Weights of a small transformer language model.
Size: 23 layers, vocabulary 2048, 16.1M parameters.
Architecture: rotary positions, no biases in attention or MLP, untied embeddings.
Training: a variant of Adam for these matrices, 256M tokens.
MLP neurons of a small language model. Each row is named by its layer, matrix (down: output weights) and neuron, and shows model dimensions 112-175. Each number is 50 + 12 x the weight over its row's rms, rounded and kept within 0 to 99. A neuron's up and down rows have the sign that makes its largest values positive.
Before each neuron's rows, "fires before" lists the tokens most often just after its 100 highest values on Wikipedia text that the model never trained on. A number after a token or word is its count.

fires before: " the" 41, "te" 6, " a" 4
L12.down511:40 45 67 38 37 36 67 39 43 40 45 40 50 42 55 45 58 70 43 81 39 50 37 45 63 61 31 39 62 60 48 23 41 51 40 62 42 63 56 39 41 41 66 30 31 48 53 61 53 45 53 53 54 51 67 46 64 70 36 33 65 39 40 52

fires before: " |" 26, "ed" 10, "–1" 10, "er" 6, "," 5
L7.down150:44 66 59 57 41 31 41 41 75 47 65 59 32 47 71 31 70 59 55 69 50 60 56 35 53 62 51 31 57 43 58 65 54 52 56 57 60 49 36 66 43 52 56 54 54 43 76 53 55 32 36 56 46 48 65 49 32 57 68 69 47 46 49 42

fires before: " |" 28, ":" 7, "–19" 6, ")." 6, ")" 5, "," 4
L13.down413:27 58 62 46 57 35 40 53 49 59 63 57 47 66 60 52 53 38 52 44 46 87 65 73 44 32 55 37 71 59 55 53 43 57 60 46 97 42 57 66 62 55 36 60 47 53 39 59 58 62 50 55 51 41 74 50 40 45 73 45 62 35 45 50

fires before: "\n" 100
L9.down60:44 47 48 43 60 47 40 26 50 40 59 40 62 46 37 38 53 79 46 27 48 56 46 44 50 35 49 34 45 50 53 61 49 42 35 52 43 53 61 59 49 49 56 64 39 57 63 59 35 55 75 44 39 58 38 61 62 52 23 62 75 50 44 38

fires before: "." 18, ")" 16, " +" 11, "s" 10, "m" 7, "g" 5
L19.down50:59 59 36 51 45 39 53 45 30 50 58 68 43 66 55 46 56 55 42 43 63 56 59 62 40 52 61 58 58 57 58 67 46 47 45 49 57 47 55 55 46 59 32 45 47 69 37 69 26 50 27 60 33 75 49 40 43 38 66 55 65 68 57 61

fires before: "s" 71, " |" 4
L10.down60:58 76 50 75 36 60 54 66 60 12 39 65 57 40 57 45 59 42 61 55 51 50 33 57 69 60 32 47 52 74 48 54 55 48 58 39 38 34 77 36 60 51 54 53 50 42 26 40 43 57 31 55 52 39 45 48 37 41 65 47 36 72 38 65

fires before: " |" 31, " (1" 8, ")" 8, "s" 5, " (" 5
L13.down315:41 32 50 31 50 61 47 52 24 40 40 64 46 44 53 45 46 54 27 37 54 52 56 58 56 45 31 40 26 34 64 62 41 60 42 61 37 57 42 55 22 72 45 41 62 60 31 30 46 58 50 28 37 45 62 51 56 27 38 47 52 69 49 50

fires before: "\n" 53, " " 29, " —" 4
L10.down141:59 48 65 46 54 47 48 38 54 35 59 42 39 37 50 52 40 71 46 67 39 49 35 49 29 43 42 45 60 61 59 62 51 34 58 58 47 34 62 55 35 62 53 41 42 62 44 48 43 50 39 54 44 50 33 69 57 47 45 53 49 35 37 42

fires before: "\n" 90
L9.down74:62 36 45 72 64 43 48 35 53 42 76 47 49 52 55 51 37 57 48 25 46 57 60 55 51 35 59 62 47 64 35 58 58 45 44 59 53 47 66 45 59 30 65 75 65 60 44 72 70 44 71 40 38 46 81 62 49 47 39 56 44 63 53 39

fires before: "ic" 24, " of" 21, "y" 7, "s" 6, "ner" 5, "ies" 5
L8.down258:65 55 49 53 38 39 58 16 38 53 61 48 57 48 47 53 36 49 49 59 30 65 50 59 43 41 31 42 38 46 41 62 33 51 80 51 62 66 54 39 36 61 16 31 45 69 52 29 48 51 42 76 41 52 59 50 31 44 66 52 76 71 59 48

fires before: "s" 72, "re" 6
L13.down75:43 50 36 32 74 56 33 53 32 55 41 42 37 79 74 46 58 31 62 38 67 49 52 53 53 55 54 41 61 39 59 74 56 33 30 63 40 71 56 52 34 63 56 52 70 44 30 52 36 58 60 34 37 51 62 37 51 66 52 63 50 42 70 61

fires before: " |" 47, "6" 11, "25" 6, "4" 4
L10.down503:45 69 61 38 66 65 36 72 66 59 49 39 45 79 72 48 47 39 54 53 63 60 44 54 48 40 44 55 56 43 42 64 68 19 35 49 53 62 52 75 63 38 43 54 56 47 40 54 30 66 52 35 56 72 55 35 49 45 44 46 50 48 50 58

fires before: "\n" 91
L5.down152:46 31 50 57 53 42 48 53 57 46 55 48 45 47 43 59 61 57 31 55 40 62 52 52 45 68 48 81 65 39 41 47 32 46 57 59 60 44 55 48 39 58 62 64 54 54 34 43 27 54 62 53 24 51 65 49 51 56 53 56 44 54 44 35

fires before: "\n" 79, " " 8
L13.down42:64 47 51 46 55 52 35 31 32 42 37 39 50 25 63 58 50 61 59 39 57 73 35 59 64 63 57 52 33 28 49 49 57 55 47 37 54 64 57 48 59 50 60 65 50 56 58 55 64 54 53 50 53 37 42 53 36 47 22 63 42 51 47 20

fires before: " a" 27, " " 24, " an" 9
L13.down511:43 41 47 24 24 35 44 60 60 75 48 53 40 56 45 60 65 41 60 51 58 42 46 54 46 33 39 45 47 38 68 34 47 58 38 35 26 44 38 68 51 43 53 58 47 48 53 54 31 25 55 64 64 43 41 67 28 52 38 40 51 35 55 54

fires before: " |" 32, "b" 9, "ap" 7, " " 5, "s" 4, " Li" 4
L13.down311:68 59 52 58 21 44 67 78 53 39 51 59 45 45 49 54 72 49 58 29 69 68 50 54 52 30 80 49 61 56 58 46 49 48 41 53 50 38 73 39 75 54 41 46 49 49 32 22 44 57 56 54 48 35 63 32 41 58 63 46 72 49 43 53

fires before: "," 56, "y" 7, "al" 6, " the" 4
L15.down25:55 32 33 47 45 60 51 62 42 54 40 60 37 52 40 49 33 44 52 44 73 58 41 53 60 42 60 66 65 51 56 50 53 55 75 58 67 68 36 52 47 63 26 42 66 65 45 26 53 59 68 43 45 40 51 42 65 49 56 73 56 47 44 34

fires before: "s" 44, "la" 6, "se" 6, "ta" 5, "-" 4, "ton" 4
L15.down63:63 35 55 41 45 56 59 58 32 62 18 61 45 43 41 37 61 61 55 57 53 48 53 36 50 40 50 50 45 47 35 45 54 53 67 25 61 50 41 56 58 58 39 36 43 50 71 63 62 38 61 38 49 40 59 60 52 31 50 54 61 50 45 35

fires before: " |" 48, " P" 7, "." 5, "\n" 4, "ill" 4
L9.down233:47 50 50 56 53 48 40 67 50 57 45 64 52 50 64 58 33 51 55 57 50 41 28 46 39 30 70 60 33 48 51 42 75 49 61 24 38 56 59 45 39 41 46 37 46 50 50 66 40 49 56 50 17 52 38 51 58 50 41 65 46 49 63 49

fires before: "ed" 17, "ion" 14, "ive" 11, "or" 7, "ful" 7, " |" 6
L12.down12:48 58 41 60 58 46 56 48 53 39 53 49 51 42 58 42 50 54 33 48 56 42 65 51 71 70 46 38 47 33 73 63 59 67 56 36 40 59 64 53 54 52 70 51 56 50 55 45 47 55 41 48 29 31 64 43 47 60 51 56 58 41 65 58

fires before: " |" 36, "\n" 34
L10.down472:45 42 68 46 58 35 52 47 50 53 40 57 42 40 39 36 63 38 22 44 63 64 74 81 60 40 36 63 49 30 68 66 41 39 54 33 13 32 57 43 49 53 40 43 39 57 45 73 40 60 64 42 40 41 61 54 43 41 53 38 49 53 55 36

fires before: "\n" 100
L5.down275:39 63 33 44 54 38 33 44 43 56 44 45 45 60 57 45 44 56 61 59 45 27 49 48 68 44 69 41 48 54 46 35 40 56 36 50 48 54 51 58 48 56 55 59 28 53 46 42 56 43 65 30 71 81 30 72 70 29 58 65 55 46 48 55

fires before: "ed" 18, "y" 10, "ary" 9, " to" 7, "ib" 5, "ve" 4
L16.down399:34 73 47 64 53 42 49 39 69 45 74 32 22 34 53 37 52 58 42 53 59 57 32 25 32 42 43 39 35 34 44 53 47 52 46 53 47 40 51 35 30 40 71 49 50 64 27 30 55 62 44 36 49 20 38 66 44 59 50 40 72 41 60 18

fires before: "ed" 30, "ing" 13, "s" 7, " the" 4, " as" 4, " on" 4
L5.down429:42 48 39 56 46 50 47 58 42 28 63 54 30 56 65 60 49 59 43 61 44 49 50 41 56 67 61 36 58 51 46 80 51 47 34 49 52 71 36 57 56 69 40 30 74 35 59 57 31 67 66 59 46 56 59 38 58 62 66 71 61 57 57 57

fires before: "s" 31, "d" 7, "it" 5, "ish" 5, ")" 5, "er" 4
L20.down248:48 61 52 39 44 36 43 39 38 45 52 49 33 58 37 46 42 30 62 22 58 67 51 34 48 67 68 45 59 52 49 48 46 52 49 45 56 67 48 45 48 25 42 68 53 44 37 57 74 58 51 55 32 46 28 33 57 54 48 33 51 62 57 58

fires before: "\n" 51, " |" 11, ":" 5
L17.down185:75 60 56 48 42 52 47 56 29 47 66 26 48 51 53 36 57 31 46 46 57 63 49 63 39 58 52 66 29 67 34 65 37 47 42 38 46 78 45 45 37 50 60 52 49 30 64 48 50 67 62 43 56 69 52 40 63 53 61 56 52 34 52 65

fires before: " " 49, "an" 6, "\n" 4
L20.down81:31 76 44 54 37 50 41 50 40 40 54 45 50 58 36 48 37 45 46 45 44 47 38 48 36 51 63 58 33 51 60 40 47 65 39 58 50 57 49 50 50 59 59 47 51 38 33 55 43 59 47 48 52 39 53 51 44 57 37 62 52 46 43 48

fires before: "==" 23, "-" 17, "===" 14, " " 9, "\n" 7, "R" 6
L5.down163:42 32 40 56 45 53 52 51 46 66 18 34 38 53 43 48 68 58 50 46 57 52 44 48 46 51 74 82 43 41 33 53 48 48 57 36 51 44 45 49 37 36 31 75 56 55 41 64 51 45 52 55 37 47 54 33 47 52 51 51 45 47 36 29

fires before: " |" 41, "." 17, "%" 8, "," 5, " " 4
L7.down301:47 61 59 37 56 48 45 59 41 23 45 77 61 48 47 73 49 62 38 38 46 56 31 62 58 53 32 51 66 44 75 78 53 71 46 54 64 56 38 55 45 60 66 42 23 59 50 47 59 51 47 40 45 58 59 55 30 48 43 42 59 43 74 66

fires before: "\n" 100
L10.down373:45 49 45 43 37 42 58 55 36 62 74 57 67 54 53 45 29 53 46 23 34 55 70 68 39 60 72 55 42 59 30 55 52 38 61 49 55 30 61 39 50 33 70 62 56 49 43 65 43 40 66 33 54 52 77 54 42 45 32 53 55 59 58 29

fires before: "|" 57, "ic" 17, "\n" 5, "-" 4
L18.down168:44 35 44 55 36 51 33 34 36 46 50 38 32 43 49 38 55 51 46 60 36 68 32 57 54 37 50 47 53 35 43 52 61 42 48 73 66 25 46 85 60 74 41 37 49 55 52 28 36 61 38 60 49 39 47 43 46 58 57 34 59 48 42 56

fires before: "s" 27, "ck" 12, " of" 6, "ster" 5, "w" 5
L5.down301:32 67 57 70 72 33 50 40 41 47 40 57 57 40 41 67 58 37 40 42 26 57 51 52 44 56 38 76 46 54 78 49 47 36 45 62 74 62 64 47 59 38 57 47 51 66 53 32 53 34 44 43 46 65 55 51 50 48 47 62 62 61 72 57

fires before: " a" 32, " the" 10, " an" 9, "t" 6, " " 5, " in" 4
L15.down16:29 36 49 51 51 48 41 55 50 36 73 51 50 59 34 39 38 49 77 50 68 45 64 43 45 54 43 53 63 40 47 40 51 70 60 54 27 63 54 54 42 54 66 64 58 40 30 50 72 36 57 53 48 28 47 44 68 52 18 77 55 74 51 70

fires before: "\n" 42, "d" 8, " He" 5, "s" 4, " The" 4
L5.down411:54 30 27 42 37 61 52 58 34 55 43 44 40 31 58 50 49 50 54 36 40 46 82 42 44 68 59 49 69 52 60 64 61 47 70 61 56 61 40 38 51 39 66 55 47 50 50 39 55 44 67 60 41 52 39 12 62 45 62 67 54 62 45 45

fires before: "ic" 22, " of" 19, " be" 11, "y" 6, "s" 5, "ies" 4
L2.down104:25 76 56 39 65 56 60 54 49 53 43 63 44 57 44 48 39 30 68 59 47 51 41 48 48 63 34 62 59 56 46 53 40 48 71 42 70 51 58 34 76 50 77 43 54 47 43 38 48 54 42 54 56 64 41 73 34 30 54 50 59 45 70 62

fires before: "ic" 30, "y" 11, " of" 9, "," 7, "ed" 6, "." 5
L20.down360:37 42 58 43 52 47 45 40 47 40 64 21 63 24 65 54 10 50 39 47 53 33 56 41 52 74 48 36 52 55 48 69 60 59 56 43 40 66 44 60 49 50 45 68 61 59 36 53 58 73 55 59 59 59 48 50 46 54 50 67 47 64 62 33

fires before: "-" 30, "s" 14, "mi" 12, "par" 4, "fe" 4, "y" 4
L14.down47:47 57 25 54 43 30 60 43 44 55 35 46 28 29 32 55 40 53 50 67 38 40 43 45 29 41 63 28 46 48 53 52 53 46 43 28 64 49 34 42 72 29 39 46 29 62 65 40 43 29 38 43 44 61 47 53 54 41 55 57 58 82 61 51

fires before: " by" 22, " in" 11, "a" 8, "s" 7, " at" 6, "ible" 4
L19.down172:39 40 51 44 65 35 46 57 51 51 64 55 38 49 64 39 35 62 49 57 53 39 54 46 30 40 50 53 63 34 72 32 50 44 42 39 48 42 57 39 74 33 55 15 74 50 34 49 75 14 41 67 40 48 51 55 57 68 78 51 57 38 45 43

fires before: "\n" 51, "ing" 6, " " 5
L7.down151:58 57 63 67 44 55 49 58 52 42 60 42 43 75 44 50 43 63 49 29 57 39 67 42 35 58 80 37 52 64 43 79 66 49 52 32 51 65 66 46 50 43 49 39 44 60 49 35 65 44 71 30 69 41 64 59 43 40 41 59 57 44 67 49

fires before: "or" 18, "ce" 13, "er" 8, "ist" 7, "ious" 7, "ion" 5
L19.down467:40 52 41 51 37 40 27 56 36 38 46 63 85 36 88 71 76 59 45 57 73 45 40 40 43 40 64 58 63 74 26 64 59 64 43 32 50 60 43 26 45 46 53 57 60 44 38 38 61 54 67 64 43 55 50 48 62 47 42 44 52 29 35 59

fires before: " |" 37, "wa" 12, "land" 6, " " 5, "g" 4, ":" 4
L13.down28:51 67 55 56 51 69 50 53 35 60 36 56 65 32 55 39 47 35 40 47 71 66 67 57 56 59 42 37 44 61 40 55 42 49 53 38 50 68 51 56 55 74 49 44 61 52 52 56 54 32 67 43 45 55 47 50 52 42 38 31 54 50 23 32

fires before: " York" 20, " the" 14, "te" 4, "m" 4, " Z" 4, "e" 4
L9.down444:52 57 59 40 46 38 56 57 42 40 32 61 50 38 55 50 54 46 68 73 32 65 73 54 58 54 52 48 74 52 37 24 45 60 52 42 34 52 34 42 61 48 50 47 38 43 40 36 55 54 69 45 59 72 41 43 56 68 51 36 67 42 31 47

fires before: "t" 23, "ver" 12, "d" 8, "ity" 7, " to" 5, "s" 5
L20.down38:46 45 53 36 47 69 35 66 24 30 49 61 33 58 41 60 56 25 49 28 44 48 44 50 45 51 79 46 53 74 59 45 27 54 33 49 57 35 36 34 44 31 37 51 68 54 49 24 60 51 56 39 57 27 26 58 49 53 65 45 32 41 46 49

fires before: "s" 30, " of" 20, "." 7, "," 6, "al" 5, " as" 4
L8.down243:44 67 49 59 54 30 50 52 27 55 50 50 32 70 28 49 50 45 49 46 49 67 45 53 59 60 67 56 49 50 51 54 43 49 56 44 40 69 45 56 52 47 43 26 53 49 55 47 53 39 68 52 32 40 41 39 46 33 67 25 41 39 47 41

fires before: "\n" 94
L5.down432:47 52 55 44 58 39 53 50 61 45 58 49 62 38 53 57 51 64 55 62 56 66 47 50 54 41 57 71 54 62 52 65 66 43 45 37 58 59 47 44 41 50 46 54 51 48 53 57 58 62 60 52 40 45 69 59 63 36 56 56 46 56 59 45

fires before: "n" 17, "y" 14, "ce" 10, "t" 5, "in" 4, "s" 4
L18.down464:39 43 41 49 50 54 49 59 50 49 48 69 33 48 46 51 67 50 59 46 72 47 48 48 40 74 58 48 49 54 55 35 52 29 48 47 64 55 39 32 57 53 60 60 47 64 70 32 48 41 29 38 37 49 37 65 45 41 43 24 70 47 55 45

fires before: " |" 27, "." 19, " " 9, "–" 5, "th" 5
L10.down384:70 22 48 44 68 53 52 51 40 27 42 77 47 54 62 56 46 46 67 72 27 50 44 48 38 49 49 77 63 52 44 64 54 58 56 25 36 69 33 35 33 70 67 31 50 57 51 35 62 57 40 56 33 55 35 47 50 39 51 60 72 57 48 56

fires before: "s" 44, " as" 9, " " 5, " the" 5, " \"" 4, " a" 4
L17.down146:49 45 48 50 51 29 56 43 38 47 49 54 46 56 21 61 50 37 74 45 46 57 41 41 47 64 54 43 47 51 55 31 28 59 36 59 60 46 50 56 67 51 37 48 40 55 58 57 30 31 69 53 50 49 50 51 42 47 57 38 47 46 36 45

fires before: "y" 24, "ic" 10, "ical" 8, "ium" 5, "ed" 5, "er" 4
L20.down277:57 60 60 46 34 33 54 40 64 37 61 54 55 46 60 35 38 84 61 37 49 59 39 44 41 49 59 45 26 39 45 70 37 47 49 55 59 42 62 40 65 63 57 45 52 57 41 48 50 75 50 52 45 57 67 50 30 61 48 22 57 61 52 36

fires before: "," 55, "." 9, "ment" 6, "s" 4, " in" 4
L15.down284:55 51 64 53 55 59 60 53 43 62 46 46 56 50 31 53 38 64 49 54 46 50 39 54 51 57 49 53 54 47 50 71 51 45 47 56 25 71 30 70 34 40 53 55 36 34 85 42 43 65 57 54 62 56 69 63 62 68 55 42 57 33 57 55

fires before: "s" 31, "ist" 9, "n" 8, "gin" 4, "er" 4
L17.down18:29 69 34 48 47 21 46 38 44 37 44 54 69 58 58 54 38 66 69 61 47 63 32 62 52 39 48 49 52 66 49 60 50 67 27 47 68 38 69 42 55 44 38 60 50 36 31 49 42 49 48 54 47 38 45 44 64 41 50 36 47 62 58 33

fires before: "\n" 15, "me" 13, "se" 10, "-" 8, "s" 5, "st" 5
L7.down390:34 44 47 42 29 54 45 40 32 43 48 64 58 52 48 57 57 37 45 54 59 47 58 35 68 28 38 47 66 48 60 40 52 63 35 54 43 24 49 72 50 55 53 31 35 80 44 51 56 35 47 51 58 67 08 31 65 69 52 43 47 50 26 52

fires before: "ed" 14, "e" 10, "==" 9, "er" 6, "A" 6, "t" 5
L10.down305:37 44 42 38 47 50 37 67 45 43 27 48 73 65 42 58 42 45 47 58 60 54 26 58 59 48 63 31 63 52 58 67 47 53 65 34 72 54 61 71 61 50 57 51 51 48 56 52 49 60 46 63 61 62 29 52 53 43 62 43 52 47 58 72

fires before: "," 30, "." 20, ":" 7, " |" 5, ";" 4, "\n" 4
L8.down122:30 45 36 62 67 49 49 48 44 40 49 31 41 67 57 21 41 58 57 47 52 52 46 52 64 39 45 60 20 35 72 79 59 54 41 60 51 44 45 61 55 67 29 45 58 55 42 65 47 71 56 65 54 51 56 57 59 66 37 61 57 68 57 65

fires before: "-" 50, "\n" 19, "t" 8, "ent" 5
L5.down154:35 50 46 33 46 23 46 25 22 65 49 65 48 61 50 68 49 33 49 63 35 51 49 31 45 64 62 38 51 45 57 29 39 56 50 56 34 58 35 65 38 72 45 51 40 54 58 30 61 15 41 49 56 66 44 57 38 47 66 64 74 72 54 51

fires before: "\n" 98
L5.down187:26 53 38 38 66 43 39 52 46 56 73 48 47 49 36 58 47 56 44 47 54 46 35 52 50 38 46 62 39 59 69 57 69 53 45 80 43 57 46 70 52 40 78 44 36 52 57 48 41 64 73 28 56 45 50 56 53 30 62 66 56 51 65 51

fires before: "\n" 37, "==" 24, "===" 7, "The" 6, "A" 5
L9.down61:49 35 53 56 59 56 44 60 46 45 60 67 57 59 49 57 53 57 65 57 56 73 60 62 46 25 63 51 70 61 54 70 53 54 74 35 39 59 57 50 63 33 62 46 51 69 58 60 36 63 27 40 41 48 31 41 46 41 53 52 47 38 49 45

fires before: " |" 23, "\n" 20, "C" 5, "F" 5, ":" 4, " F" 4
L10.down249:48 48 60 55 51 69 41 58 67 27 59 46 45 43 53 37 28 55 33 60 50 59 54 48 29 43 55 59 67 51 43 70 49 57 49 33 45 46 53 55 51 47 44 44 36 66 21 47 56 58 44 72 51 51 57 69 46 55 70 43 75 50 40 73

fires before: "\n" 87, "-" 6
L5.down423:58 35 49 54 48 61 63 57 55 59 53 47 34 58 54 57 60 63 37 49 50 51 51 32 62 61 55 62 71 27 48 55 36 42 64 28 67 41 37 64 34 50 56 68 51 58 29 61 47 48 60 57 46 50 52 46 53 58 51 46 57 48 45 51

fires before: "\n" 62, "---|---|---|---|" 9, "ed" 7, " |" 4
L5.down313:44 50 54 36 58 57 40 64 57 49 30 59 61 75 44 39 55 36 52 64 48 47 33 65 50 60 64 66 38 42 36 46 61 29 67 63 40 42 58 59 58 42 54 44 34 50 47 41 42 57 62 45 62 43 68 50 59 68 60 73 67 57 66 60

fires before: "al" 22, "ies" 7, "te" 6, "ers" 6, "y" 5, "ian" 5
L20.down429:35 58 69 55 65 56 45 44 44 53 53 54 61 41 53 43 31 55 51 56 56 51 63 57 46 58 50 61 53 56 43 59 42 34 78 50 58 29 31 53 60 63 67 50 87 36 54 44 37 53 48 68 57 54 77 66 73 53 55 58 36 20 79 46

fires before: "t" 37, "e" 15, "ation" 5, "as" 4
L18.down171:46 56 59 41 54 46 43 63 50 62 40 67 35 53 46 65 54 54 43 59 67 49 52 48 53 51 54 59 39 49 80 73 28 42 63 25 42 57 50 71 44 37 50 56 51 52 70 51 34 64 46 65 65 39 40 39 44 46 69 29 59 46 56 57

fires before: "\n" 36, " a" 6, " " 6, " also" 5, "History" 4
L9.down0:30 48 70 50 69 54 47 61 37 42 66 49 55 56 52 34 29 73 50 45 56 62 45 48 60 62 43 44 69 48 52 40 38 64 40 49 42 53 39 66 55 59 73 48 55 42 43 46 56 73 66 64 35 28 42 32 42 52 37 53 55 58 35 54

fires before: "\n" 72, "y" 9, "," 4
L10.down236:34 70 59 46 46 59 39 44 44 37 43 47 46 25 69 53 37 59 41 41 40 48 54 78 52 45 29 43 34 30 59 78 49 61 64 60 59 61 70 57 31 58 75 50 54 66 38 33 56 68 44 64 64 58 52 75 40 60 52 57 56 58 37 67

fires before: "\n" 53, " |" 10, "." 4
L5.down459:47 55 56 67 51 34 56 48 35 31 54 64 36 52 41 61 46 53 28 74 52 44 33 64 36 56 29 76 43 56 51 53 44 42 46 36 51 58 43 41 49 58 72 50 41 54 62 48 59 47 55 41 51 54 45 62 30 43 39 52 51 44 56 60

fires before: "\n" 100
L7.down153:26 35 56 58 51 42 46 56 54 61 57 60 73 54 52 39 58 70 53 60 38 62 42 51 56 56 64 48 47 37 70 47 67 43 44 52 60 57 52 31 50 36 63 61 68 41 44 59 43 38 59 50 40 49 41 73 62 49 36 69 71 55 69 41

fires before: "\n" 54, "ct" 13, "s" 4
L7.down142:35 52 38 50 42 54 74 57 41 38 52 48 52 57 62 46 49 42 58 41 43 49 61 45 77 68 62 49 75 41 63 61 25 39 55 44 39 43 49 64 41 28 78 78 62 57 49 56 28 55 46 49 52 51 37 47 52 57 70 38 36 15 35 49

fires before: "ic" 24, " of" 20, "s" 7, "y" 6, "ner" 5, "ies" 4
L7.down366:47 67 47 71 29 37 55 22 42 45 70 43 47 51 53 60 47 38 33 52 47 69 31 53 48 41 40 41 38 49 47 64 58 59 47 65 52 54 52 50 59 57 59 26 38 54 58 59 50 51 25 31 66 66 43 55 35 44 53 33 66 30 45 46

fires before: "s" 38, "ry" 12, "ic" 5, "," 4
L18.down493:41 61 37 32 73 36 52 44 66 39 52 56 42 38 72 44 60 53 39 51 30 36 50 46 54 73 50 39 37 56 29 49 49 47 53 58 56 78 53 39 45 47 55 40 50 56 49 54 59 63 51 47 67 64 57 71 60 42 55 54 40 62 67 47

fires before: "\n" 91
L5.down117:36 71 49 42 56 50 29 45 25 49 43 51 47 60 59 40 61 39 56 61 53 46 24 53 47 40 64 30 33 44 63 48 59 39 58 41 59 62 39 41 32 51 40 46 41 38 40 57 56 73 58 52 41 62 68 40 72 63 54 44 72 39 56 66

fires before: "," 28, "." 15, " |" 12, ":" 9, ")" 7, " to" 4
L7.down77:46 45 21 42 56 23 58 51 25 56 66 44 53 68 53 63 49 41 38 57 66 45 41 57 65 55 39 61 52 47 58 69 70 73 41 46 51 46 60 66 51 49 48 69 52 62 42 44 35 64 54 60 52 53 61 53 66 70 41 60 55 47 40 61

fires before: " |" 36, "0" 16, "1" 6, "2" 6, "4" 5
L7.down217:53 50 47 37 62 56 50 37 48 46 36 35 44 59 56 47 44 45 42 54 60 65 41 62 51 61 31 65 50 49 46 61 73 51 71 50 58 35 43 49 46 45 46 52 35 68 42 49 58 48 45 40 61 60 49 35 46 37 16 45 68 63 62 60

fires before: "\n" 49, "-" 8, "C" 5
L5.down233:43 40 54 54 36 50 45 54 45 77 48 62 43 40 43 64 51 46 25 43 51 73 44 65 72 42 63 62 65 28 65 76 48 52 44 26 61 55 42 69 59 54 50 55 46 34 37 54 28 52 66 61 48 38 45 40 47 69 58 59 56 50 48 41

fires before: "|" 16, "===" 13, " not" 7, "The" 6, "==" 5, "R" 5
L8.down480:64 51 46 61 58 32 59 58 35 43 49 61 65 58 53 47 60 49 45 37 72 48 65 39 60 44 69 56 55 46 53 39 65 44 52 60 52 30 60 57 64 45 44 44 48 49 39 52 52 65 39 44 68 44 54 45 51 36 64 50 50 43 61 24

fires before: " |" 36, "." 13, ")" 7, " (" 6, " " 5, " m" 4
L9.down507:43 53 52 44 67 56 47 44 59 28 44 72 66 12 48 43 37 44 51 42 50 47 44 61 54 58 23 67 59 67 54 48 48 61 51 52 59 59 55 56 54 76 50 29 20 61 59 32 59 54 38 65 55 54 40 78 25 36 52 39 70 54 54 68

fires before: " |" 21, ":" 11, "–19" 8, " 19" 8, "–" 5, ")" 4
L8.down124:36 61 47 43 52 31 57 69 46 66 49 56 64 33 60 44 32 36 43 61 44 56 51 46 63 46 34 48 49 58 55 46 56 50 44 32 58 50 52 57 37 61 49 74 74 66 41 64 53 42 49 70 37 40 43 56 77 48 60 45 65 46 59 40

fires before: "-" 37, "=" 12, "\n" 11, "P" 4
L5.down208:32 42 56 73 62 47 33 62 30 40 43 63 38 58 39 57 60 43 42 72 50 68 44 76 52 65 52 63 49 29 66 48 56 31 42 56 50 41 51 69 74 56 60 56 50 45 57 39 49 38 58 57 39 54 60 56 56 57 55 73 77 50 61 46

fires before: "-" 67, "\n" 20
L7.down418:25 47 49 37 58 28 40 43 37 57 60 57 59 40 54 63 56 45 39 76 33 53 54 36 38 56 61 30 62 39 65 58 57 58 35 63 45 53 44 67 49 60 39 75 30 57 43 13 51 46 67 47 54 65 49 68 41 44 46 55 68 76 43 50

fires before: "\n" 37, "|" 18, "The" 7, "American" 4
L2.down54:49 55 68 70 59 48 43 43 41 50 83 67 53 52 47 49 44 54 52 77 59 39 46 41 57 49 50 58 47 54 43 44 54 65 52 66 41 47 51 56 67 40 55 53 59 40 61 43 42 59 49 46 75 47 47 40 59 56 54 52 52 68 55 41

fires before: "n" 28, "," 14, "." 10, "\n" 6, "al" 4
L9.down137:53 50 28 59 31 51 55 44 61 37 44 53 54 44 45 38 49 16 49 38 42 58 28 45 38 60 45 52 30 33 45 51 51 46 69 32 41 46 37 50 61 66 40 47 48 67 48 46 53 48 64 48 64 36 39 64 65 42 78 54 57 50 30 44